{
  "activation": "tanh_gelu",
  "positions": "rope",
  "rope_base": 10000.0,
  "qk_norm": false,
  "attn_scale": 0.177,
  "tie_embeddings": false,
  "parallel_block": false,
  "init_std_up": 0.0346,
  "optimizer": "muon",
  "lr": 0.00544,
  "lr_head": 0.00444,
  "schedule": "wsd",
  "final_lr_fraction": 0.0,
  "train_tokens": 425800000,
  "dataset": "wikipedia_en"
}
MLP neurons of a small language model. Each row is named by its layer, matrix (up: input weights; down: output weights) and neuron, and shows model dimensions 16-143. Each number is 500 + 50 x the weight over its row's rms, rounded and kept within 0 to 999. Numbers have three digits each.
After each neuron's rows, "fires on" lists the tokens most often at its 100 highest values on Wikipedia text that the model never trained on; "fires before" lists the tokens most often just after its 100 highest values on Wikipedia text that the model never trained on.

L7.up400:552405487507604432488549420545495601455512491514483435558467593466520484382514472540459482590549464521498487521492472492533513440555469513563548421533548477526455541587362435606563570517499476514375468497561416430540520503437404538460497536473569502602458475490529532494521556463462569584487434527445527421515597564530497469497512480507568539413497528418485440493507477498475499518548
L7.down400:500480454413471480652492552422519417513465480514485436450542521535455550513545529518597472375466516497513442443455592525584477523499513541513563524497493543500517507515512446471511467552420520576569517496479516491510518530639495443502440478478440562441544450424504566496472513473417458565443457429480573549490447563510455575474471471433574464486531530503617540497551536519516560522535
fires on: " ", "0", "1"
fires before: " |", "0", "1", "2"

L7.up326:521386447516441515546551574567470608587528480487439456510574539427552515465495467577472427442435618599480479531474500579514522470393512573471499509473512554492453504415570412524568461492494479523520517454489498510510521531491463509533473432514536509409533495483415481402480474432517434446511521469602518444484388543555542482478531557456537531454433468521531527556495525399507490513452
L7.down326:462587556486542433494488477423475459464566505481547449566458548489471517566474559551508475400490468432529409579471521450525452433520565472491446496511541538595525507421482560503454491534490555530488543519492507564571483466592434503516528620523538512502590572521451549511504541414501450522471472410499580474498437467503456485591433482555428511443474403417514523505456360557552423440585
fires on: ",", "===", " =", " ==", "==", "pol"
fires before: "\n"

L7.up303:429546485451496471519516462503471544510482506600471513573528447524555410481531550509511474583409476452447484500493576505492512557393465443599503400451556485423462554432510533425415488449496526541504479537500550554533521535507467476514491509458452601498464495528462559448586453460480483545519532421524492601423507555455524407414441580451456502516593520599504448489603529544450458510513
L7.down303:530492492548473474540409545555511491497517445597470455512503571426385517533505491579483557533568504462541504504479582536445499497552435512592506541595543503505389585448509426476504513457499642524434558447542514508529495553506596485485382418539522492521505528535521417555532525584448478473453587441447497421555450501549431500619392545457470485446581539577548493455443436565449521524471
fires on: "\n"
fires before: "-", "\n", "|"

L3.up306:490396480536512512520425559600573405495520493555453534457447528542447514475504554492548516454397498522498497510489514570525613434407525413571531526482486435611421514514493515463503474508445486582528480600478505507506543513525482483513589433485490617483559541498474497481454453523549553530489554453569539467453526509560542603492420515476449533500519489607490486530503567515549527495462
L3.down306:553478578501496488565414452520522491521459477410526448553500519472516491586615426507561559491490490423517492542478477375512455531413435509523522466522415411423439511586468506518516508416565521432500473458502504436467475490463523479404476465428558496497507613448510590479481494460528491562416599521543581482444536600503548498520508577550622521461548476510546576492412523462498552503495
fires on: "==", "me", "===="
fires before: "\n", "s"

L3.up475:534532449490465493510478471533501535511531521537535532539404561568535498476473404463518489527489488517545534511475578464533501505465563544488488488486444444453447535472410452461553479501556489526433495563577560409551571421405582450427584497446451506440505495489464531494455417396518544461491492512538555510562555564513447474547461555519489512420505469533457459557436468471489450534536
L3.down475:463488479542464513596524469587467507531491477438480482458399464486468478485517486530488409522499528476505561481485558516576497519438480590354488485487470401458470587496451511499505408494456460495457484485403492507522522429444503544487503559537540463469559529446467442536432505491533581505437559534574598569547540448542631552537543624539511370507509415549532515464414485483494509592547
fires on: "\n", "″"
fires before: "\n", "-", "|"

L9.up704:512564510591518467480528458480539476529493455536472504516542463499522476569462487382523504513491502494551588509542512505464484524513524409549420553507566519524462452395451501531411593557536460521505505470606437589489467542508393446464531472435570519510486529528554432580491563474573587469498431551421520506444507427464546488525424449461506482524558480466478609514454404528558498415525
L9.down704:559446496474451522542568494496513428429399397457537511474549523503520465530603494484600540508535513533385544438515449464480537468512527469439491555495510434543641525452464467477491536514535527619531494537544486506533547508487509511472539438558479507582499536396509431458626467502537450507507541601482480619584532429532609590510535501415518568550476480582523437394545443515529457488468
fires on: " ", "1"
fires before: "1", "2", "6", "9", "8", "3"

L8.up762:601470448419457502502462496482581466500505553541556507506517503442430549594454490447543506526530389512611548568514445553565511513485530490505473445548400550635524513530467531458493452571566470453525553530504436358558463369470458561529483545515504551474551459497408431557488620410447497525459471424494557489525500523435466495581507448414491506560455493481516505490513507520483507486371
L8.down762:565529464528474517555360570495463415505430477432471509460407475527465550413490545464516574456517475513536497572552486601535454542454446580488523568520575579530556434457449485509535491493497510510601501514426541469517511522487455552488490461486506515572442563481485445459559519566503419416546511477494505515437596558430433493422428566541535534494519477491545512534521439581442479543475
fires on: "'"
fires before: "s"

L9.up746:504538570390507589455469498470455526533517449492451492472525623394490494498515507525550512512477466535538460519529470464512458485472524442568391415484549520483455518567499509449494436440512444567546416453523504557516526469480493497519472633470576498613597478471435551574494376515566478500445519478553448541519569405543564529450507453460491470547604429501524587584499505464540405468467
L9.down746:561543472460514451457508539528477412495492536583539574449485484497531444571415517505495452520512553467520431456510553454544466496505531543460526622567584545516509531377514588463449534473516498601419542521534492532529440628424524515398460403544508492441483536521559426497444609503494464469559504457494672549464458405570465458542524388581504464531555562576542568435537510507420533473526
fires on: "==", " is", "er", " was", "sion", " be"
fires before: "\n", " the", ")", " of"

L12.up60:484472447502400545426639507490516518477492524493443562562601499557507492543451446464549545542514514538602571462504475444568455475520581553439437458602532560477526497475446469510491497479547507557438475511561528358546524448565543543487511472572515457575513551595463373553501402457617518457488465526560466555496566430565489506504468510490493505568439437478503586532545493488525525550495
L12.down60:524524512471517480492461505466536450503490494582471553466519365564568431542456512489522416519514465563523512490447547472510563476520615505444417555699459511471444455450630576487487583465540548498490504407568488537493495550472434578501467497474455462402569496498506449523444583553571495581541385463483466622442490435494477466477599518474442415536443415444514506535544532497519452501556
fires on: " of", ":", "aged", " from", " to", "approximately"
fires before: " "

L13.up144:495512506560561463522555478458437517524394494511537621514498451514473570477417476482513459420409471615528518433477561472538547503540464391483460508454567453491397467530417497556430515557610534419402511592521489490515545504520443544498522515576499585503452523515477505569507512441474558437484432507464582478432544527460475482477484469560481459622507474473464486428472531508499458427439
L13.down144:491438510517540540454485495512489579540539451483498543541484457476475390569549522540414453434496544552461560538456432536521561489491498398525557578449505491498456608480452541564528473488508547484547437507528476507488432472509565493511587583497501524560490467530633508469406500549483445484556481560601434509591367462466469528572463483495474496428566561581492455412531399560454508422567
fires on: "0", "2", "4", " S", "1", "7"
fires before: "."

L13.up411:412539554477521498427478503495478546507418504520517529390552649496526539465540490523558471484498514464470562528440517499499454516612529526561475585423542454462416483504512485501424535434516539467487429527489443557507473470496444467506550521457621532450538469559482530512570415457451426494475660565408478498430480558501467531399582591514450436441495612499438546581467503440357520497478
L13.down411:396512483458429499523403551531479420503502487562431506513477489509494498439587511520425483475494561493499458482503478575539492500540491467475527463417555463491456640537541508515531518554450576543495470501511513476518562470546521503495602543472461570507557534448504487425404447415535464573492693527467524428478468556595587519483512492544524525481526536538555459426581468522500542552503
fires on: " ", "der"
fires before: "1", "line"

L8.up738:467487398435552569479453487531501421528638503528406589442472509522484511506616491488532445417494552543572543509500524412389469468365479521523476517446493577452448458418461495493601467523468403501453493538535534474511561540517526414489475582454521571485480578478489532425547553492577539535466485516559517532505459599528516461398536454542505500492489466507551448565532486388503458527443
L8.down738:436528503578512553440524506432384432465435481453496511511543499554426452503464440419489492496555426521529438478503488530461498561537531495616614554585485472469509505599533490470457475529598560503636538380450627479552477480540503528487481428535421535506467521526565482564452532541463496490410502430484456448555574418521448483558511457437443586481433525523546567509454471525479469468514
fires on: "---|---|---|---|", "===", "==", "\n"
fires before: "\n", "---|---|---|---|"

L12.up756:488540545489590393498499453500511577468504494580557492502529520511592537508439586439484430460548457390531517507447479508530493450505512538529462461474392549430446466506506438432503509483449490395492530451566482453531466477480440519456591585492459585610488587455506555467504476478519415475538567514448513470530522551370451513505505474433479457537485524425400504443534513482530418449523
L12.down756:588497519589572550515478545543433423482543483477537453393553506541465486457551498516451540506523411412605454513515571529528533509486543488513545470455537450491591453507502559517509482492506451467505562560397499517496507551466537411535446579488493471456434564469499380544462453522540440545576561506443550493429541398535537432467461580534506542453550463551522425500511506461447445514472
fires on: " Re", "1", "9", "2", "–", " re"
fires before: "8", "9", "7", ".", "issue"

L2.up657:554480529433510531512547476471532425457459489560481572534459541548551561525517446416579481530501558437559474588490537499459544506496462492540505513428570574479410451511480490479488461457490581522429447474495547493438508527585452479479525521456560536429470476405574602500417495462425531611445403500529504468527437549553473532513419497432423514523527495451452504570481591475475541484448
L2.down657:524574547526550465512636513495529455586504595478505554505392467500391488482534457455427544484482467484493465409526501410485589491558402509535531482485584515512398505524551566566458564437539483518425339556392508523532445514477464560477434540473513470517507549514540583473427453524389508501496535374463531480499413493421580529493480538488492618497480493504542503481467447528397459445535
fires on: " ===", " ==", " most", " main", " son", " sister"
fires before: "\n", "==", " of"

L7.up125:621480523519484530498443510505496444543493539426476514501455503481519488472484485478504456455545485471471547502400473400540511621448517507480442444503525537601520506456443487479496564458568559436470518567562510500444487607456385484540564443549555550493544519455459497435469403507534482471593524509523585435458420509491517489422538557572459568582516483514485510503395532451474551395516
L7.down125:449506507470581481554392531599450503446583463510428548476500491510519502570474547480492452463542514503479346505468521435546450617453489490453505534490441467452500542521567422521483459554424436477474533540472497404583573468586479510567480389391430455510538491525502581497546449505462429519538525525580485469396533519451614357492530482498592544476544461449492566473565509537539562503493
fires on: " ===", " first", " general", "ur", " ==", "n"
fires before: "\n", " election"